MLP neurons of a small language model. Each row is named by its layer, matrix (up: input weights) and neuron, and shows model dimensions 80-143. Each number is 128 + 32 x the weight over its row's rms, rounded and kept within 0 to 255.
After each neuron's rows, "fires after" lists the tokens most often just before its 100 highest values on Wikipedia text that the model never trained on.

L3.up1059 [106 160 132  95  91 117 118 119 116  79  53 134 102 184 136 194 146 100 140 147  80  95 148 122 146 172 199  93 118 157 142 116 176 102  87  88 161 142 160 132 103 134 165  96 103 212 166  92 155 152  72 122 126 113  87 130  80 166 168 148 158 103 124 179]
fires after: "s", " ex", " S", "c", "n"

L3.up761 [ 54 178 132 137 144 131 147  99 119 121  90 191 128 214 124 188 121 119 118 112  93  96 147 128 122 174 173  96  90 117 116 116 161 139 103  79 170 162 107 108  78 148 127 156 158 131  99 130 121 110 145  88 178 159  47 144 140 156 121 115 227 168  96 139]
fires after: " S", "s", "C", "c", "S", " K"

L3.up268 [140 138 102 163 110 122 123 108 126 101 145 113 132  68 189 135 107 148 197  86  71 154 102 146 158  91 168  86 139 215 116 200  56 167 192 118 119 101 108 108 140 128 114 142  51  98 118 159 126 174 141 148 168 116 118 178 112 166 146 122 153 114 112 107]
fires after: " the", "ed", "s", "se", "a", "da"

L3.up102 [ 82 177 128  62  82 134 135 135  77 151  97 113 194 120  51 120 146 131 130 119 135 110 186 135 134 161 136 110  82 109 101 101 123 131 139 101 113 183 160 157 159 100 143  68 158 155 107  99 157 127 124 102 147  98  90 108  78 134 172 128 183 148  83 173]
fires after: " C", "ce", " H", " G", " Ex", " c"

L3.up114 [148  99 136  92  70 116 107 106 137 159 134 139 123 135 118  99 134 144 115 134 140 118  71 132 112 181 138  91  95 129 110 111 150  73  67 150 166  98 173 112  88 155 164 166  90 131 129 141 179  75  85 106 145 137 116 185 102  96 120 130 109 160 107 138]
fires after: "ol", "C", "S", "y", "E", "ur"

L2.up401 [101  69 138  96 114  90 128 139 117 122 100 162 166  87 124 169 174 105  90  97 148  72 119 173 137 146 114 126 110 102 107 103  95 158 129 133 154  77 191 156 113 116  90 141  95 176 110 181 105 132  85 135 121 124 135 122 173 142 132 150 174 191 180 157]
fires after: "s", " C", " f", " p", " S"

L2.up974 [158 141  89  96 155 130 127 133 105 157 118  83 131 143 110 166 135 157 132 103 117 111  62 141 166 115 108 146 124 152 109 161 126 123 102 203 105  78 106 132 105 128 140 144 114  95 152  25 138 160 112 189 103 180 109 122 121  67 184 192 141 179 139 178]
fires after: " a", " 19", " st", " I", " A", " "

L7.up854 [151 120 217 124 125 131 141 117 108 106  73 124 188 176 123 132 111 158 127  61  84  59 144 133 117 123 188 133 138 122 137 136 147 102 129 123 138  86 128  83 107 203  74  95 151 150 102 131 134 127 210 176 127  84 112 163 142  76  97 121 104 157 112 113]
fires after: "s", "al", "la", " p", " at", "co"

L3.up174 [ 76 100 145 134  90 133 140 141 180  67  81 129 110 125 160 149 106 125 172 124 250  90  63  69 173 103 118 143 105 166 118 109 159 126 161 150 121 170 145 167 154 122 151 152 137 167  78 102 161 133 139  98 147 103  83  74 110 193 129  98 119 143  98 109]
fires after: "in", " di", "c", " Di", "d"

L2.up1359 [169 130  98 154 190 190 160 127 173 108 193 108 120 139 103 182 122 171  96 101 122 109  88 135 128 109  87 144 145 179 122  83 105  95 126 141 139 132 137 139 155 172 128  91  70 119 203  77 111  86 133 129 102 165  98 142 139 118 104 123 132 130 162 148]
fires after: "A", " A", "te", "ol", "p", " a"

L3.up124 [184  95 136 169 118 123 183 126 149 115 165  35 166 166 155 124 155 121 139 126 116 148 119 169 157 131 117 135 127 103 124 124 215 101 118 204 113 140 124  79 189  95  91 142 112  92 147 126 119  97 103 187 109  70  85 170 123 159 159 139 114 209 108 122]
fires after: " de", " La", "o", " pro", " Pro", " So"

L2.up353 [148  97 115 141 142 166 181  93 160 120  82  95 167 149  96 127 153 115 134 138  81 126 114 127  97 167 126 113 120  88  94 133 128 121  99 156 151 162 157 143 152  85 125 141 171 156 136 118 150  77  91  97 127  86 129  87 133 149 171 189 204 150 134 113]
fires after: " C", " M", " N", "C", " G", " F"

L2.up8 [103 100  76 150 103 118  74 215 125 115 129 106  69 130 190 141 149 161 180 157 111 116 133 152 160 101 140  82  79 119 127 168  72  88 150 103 160 185 112  92 108  86 107 149 108 170 159 127 117 171 105 134 124 105  90 114  82 109 206 181 184 186 115  84]
fires after: "s", "N", "ed", "d", "S", "al"

L7.up856 [151 122 167  53 161 138 125 152 149 151  86 111 113 118  88 139 130  63 105 147 124 129 146 185 106 151 108 133 136 131 130 111 155 144 101 131 134 134 150 175 139 124 168 110 195 109 126  96  98  98  94  68 159  98 112 115 143 113 140  88 137 132 136 153]
fires after: "er", " 0", " Ber", "ch", "r", "l"

L3.up740 [182  76 139 129 122 146 137  85 105 106 158 172 133  96  92 119 102 143 167 166 155 108 170 128 153 138 169 114  94 167  71  78 117 116 132 119 145  87 131 151  92 122 143 191 139 120 128 189 120 140 154 142  55 105 106 131 127 107 187 154 123 105 110  59]
fires after: " The", "a", " the", "A", "ing"

L7.up125 [115 116 124 120  88 125 105 141 121 136  66 145 115 161  97 169 139 125  79 102 110 144  64 181 148 124 127 114 148  99  94 142 133 126 108 121 172  47 164 116 179  72 149  75  99 125  80  84 107 152 100  74 133 134 210 139 156 175  91 134  98 115 115  75]
fires after: " ", "ed", " played", "s", " took", "d"

L3.up428 [133  95 119  98 161 142 160 162 108  72 115 158 127 129 131 136 116  79  91 100  44 118 129 145 125  87  91 106  92 162 151 164 106 186  91  97 132 113  99 172  82 118 108 148 131 148  92 139 149 160 161 160 103 118  85 117 159 189 132 140 127 142 151 117]
fires after: "er", "s", "per"

L2.up1454 [ 97 108 140  89 175 140  99 174  83 107 150 116 149  90 113 129 126 157 149  82  81  91  94 125 171 149 137 155 121  96  95 130 151 139  76 104 163 114 150 113 145 168 112 151  88 183 137 206 145 109 106 165 115  59 180  87 144  87 161 104 130 106 141 125]
fires after: " S", " Y", "s", "S", "o"

L2.up194 [ 58 170  90  83 116 183 160 158 118  87 111 162  96 145 116 178 127 140 118 150 109 136 112 138  99 140 111 110 107 115  83 153 103 146 152 154 157 142 125 158 105 166 133 122 162 174  94 147 139 162 158 166 118 137 121 114 120  40 149  87  95  89 148 162]
fires after: "A", " S", "S", " F", "R", " f"

L3.up111 [167 167 133 127 134  26 132 178 169 166  82  92 108  88  77 158  90  78 114 131 136 155 179 168  93 100 110 102 143 124 137 132 159  87 125 152  92  70 127 131 163  69  88 155 166 140 125 143 100 104 152 148  91 116 117 147 182  65 121 113  90 161 121 108]
fires after: "d", "\n", "ur", "low", "in", "iv"

L3.up145 [ 78 136  99 141 131 108 135 125 151 114 144 134 152 128 130 173  85 190  71 164 145 151  96 127 157 140  91  96  42 144 106 148 134 112 144  63 172  79 124 153 146  94 151 162  57 109 137 203 201 161 171 121 128 131  88 133 131  93 134  28 167 134 116 133]
fires after: " a", "S", ":", "c", "o"

L3.up707 [122 102 150 103 116  97 156 156 110 164  76  93 121 186 106 153 114 113 121 103 172 109 143 146 215 152  83  48  66  84 183  97  95 100 100 214 128 104 133 110 115 190 158 118 144 133 158 146 135 107 149 168 137 129 179 166  87  82 167 118 128 136 119 140]
fires after: "E", " E", "C", "A", " (", " Co"

L2.up1524 [145 139 182 129 114 129 208 110 156  36  68  96 157 162 182  91 141 165 124 137 120 128 124 107 108 140  86  86 120 121  84  93 119 114 139 146 107 129  86 112 181 102 109  89 148 145 123  82 120 212 161  61 117 184  94 142  82 136 107 133 131 170 115 118]
fires after: " F", "c", "F", "s", "I"

L2.up1293 [141 168 143 102 107 140 133  93 114  90  96 104 124 237 167 186 128 135 141 154 101 149 132  88 114 114 138 142 136 134 121 177 119  71 133 137 140 124 133 152 170 144 127 203 169 143 130  75 119 147  72  64 124 144  45 129 143  92 108 116 132 124 153 113]
fires after: "d", "c", " A", "A", "s", "cent"

L3.up1259 [ 81 167 129  85  94  90 144 125 139 119  98  79 129 147 117 125 122 122 131 110  55 196 139 172  95  88 114 116 150 141  89 193 149 153 147 123 124 130 138 151 151 160 132 217  96 142 113 111  84 127  88 140 113 120 139 131 132  90 107 179 104  96  95 144]
fires after: "a", " Se", "e", "u", " Sa", "o"

L2.up917 [ 99 135 110 102  72 130 131 155 169  81 106 134 119 144 162 129  73 107 207 108  94 152  78 140  87 110 126 162 113  83 137 124  80 130  81 102 168 106  87 140  75  59  90 143  84 160 159 148 171 176  97 157 115 132  75 172 127 153 145 124 114 152  90 100]
fires after: "s", "o", "lo", "e", "w"

L3.up457 [114 172 152 118 162 115 173 131  82 103  52 150 154 144 128 172 111  76 135 161 102 134 124 153 117 177 170  74 159 120  77 147 154 123 114 107 122 117  64 117 158 149 151 124 135 119 109 102 163 173 170 178 140  66 130 136  99 166 145 175 169 119  89 173]
fires after: "c", " c", "p", "s", " K"

L7.up1114 [ 68  91  97 148  88 149 131 139 162 160 144 128 101  89  85 117 110 163  82  58  94 183 121 184 120 159  89 110 107 118 135  69  72  86  74 147  97 143 122 115 123 121  87 129  47 165 119 107 176 154 108 140 100 185 186 158 137 117 172 116  94 123  56 138]
fires after: " ", " M", " V", " O", " Ma"

L3.up358 [140 128 113 158  77 154 107 121  83 162  78 165 121  80 163 173 142 112 152 114 104 120 160 147 162 145  88  82 107 135 181 185 117 178 142  72  81 129 128 134 123 109  80 102  99 142 150 133 131 136 130 168  98 149 119 112 147 150 136 171  37 173 154 106]
fires after: "\n", "s", " ("

L7.up1277 [110 148 156 134 106 149  75 154 216 109 165 114 156  32 127 135 118 134 145 113 117  92 136 104 128 137 111  94 128 123 158 140 160 136  63 134 106  86 101  83 156 132 106  80 116 128 119  88 139 187 101 160 146 148 146 133 119 124 190  99 139 124  61 100]
fires after: "o", " O", " ma", " Ma", "al", "ra"

L7.up1170 [ 61 174  98 136 139 116 144 130 121  87 104 171  53  66  95  79 102 166 132 145  74 157 112 148 149 157 172 179 166 172 111 184 167 137 129 153 135 172 126 134 165 140 173  96  93 146 140 152 131 127  62 142 146 140 110 137 178  93 138  97 133 117 154 160]
fires after: "s", " Ad", "S", "ite", " S"

L2.up372 [168  76 129 139 149 146 143 136 109 152  66 130  77 102 135 104  81  94 208 172 141 110 211 130 187 123 107 140  97 120 160  90 121 108  55 115 162 123 155 159 156  93 105 160  86 107 133 129  96 192 146 141 131 129 148 154 114 128 122 129 146 159 162  76]
fires after: " the", " The", " M", " B", " bo", " C"

L3.up1149 [111 151 158 157  84 137 136  66 114  95 166 144 193  99 102 107 145 107 106  84 131 126 167 171 178 115 139 128 108 118 144 145 166 128 132 175 126 109 135 164 149 127  78 117 171  84 139 123 153  25 176 170 166 127  75 157 123  99 106 119 111 130 149 103]
fires after: " p", "s", " So", " S", " pro"

L2.up547 [162  90 156 119 127 163  66 198 150 141 153  79 124  95 158 129 154  60  91 140 146 123  85 127 126 118 152  80 158 135 140 158 100 137 140  81  92 110 111 140 165 110 145 140 112 109  91 168 129 201 134 134 193 179 139 100 113 157 144  78  89  96  85 108]
fires after: " Ma", " M", "ä", " Sa", " Mar", " ma"

L2.up1018 [113 155 111 128 117 123 124  63 112 138  99  97  64 140  72 147 117 108 158 116  43  91 156  81 167 133 153 120 148 123 122 138 176 148 108 133 122 150 131 125  85 185 155 140  96 139 128 127 158 157 118 116 146 149  78 101 188 154 173 122 142 177  79 110]
fires after: " V", "la", " S", "s", "vi"

L7.up1236 [138 104 150  96 191  87 143 146 113 121 107 178 191 110 164  63 168 148 122 108 189  95  93  86 162 164 112  79 142  86 191 141  92 108 109 137 131 112 155 116  86 108 153 151 166 130 141 110 136  94  92 138 125 144  47  92 122 176 228 165 145  66 109 140]
fires after: " a", "-", "c", "A", "or", " su"

L2.up1028 [ 43 111 120 113 129 119 106 122  96 126 139 141 146  98  93 134 127 140 106 134 113 171  71 199  59 151 114 101 131 125 108 188 197 149 180 165 195  96 157 129 116 119 131 100 116 192 112 131 128 121 123 115 137 182 166  89 146 126 147 143 101 181 128 136]
fires after: " p", "s", " de", " un", " Ke", " S"

L2.up228 [152 193 184 101 167  47 175 177 164 109 121 109 107  83 101 155 119  86 113  59  79 109  77 118 137 195  73 141  74 150 133 124 164 150 120 124  73 144 131 128 107 103 153 164 152 150 121 128 120 176 110 160  88 137 156 157 182 113  91 174 123 140 172  81]
fires after: " Vi", " Sp", " Z", "s", "z", "C"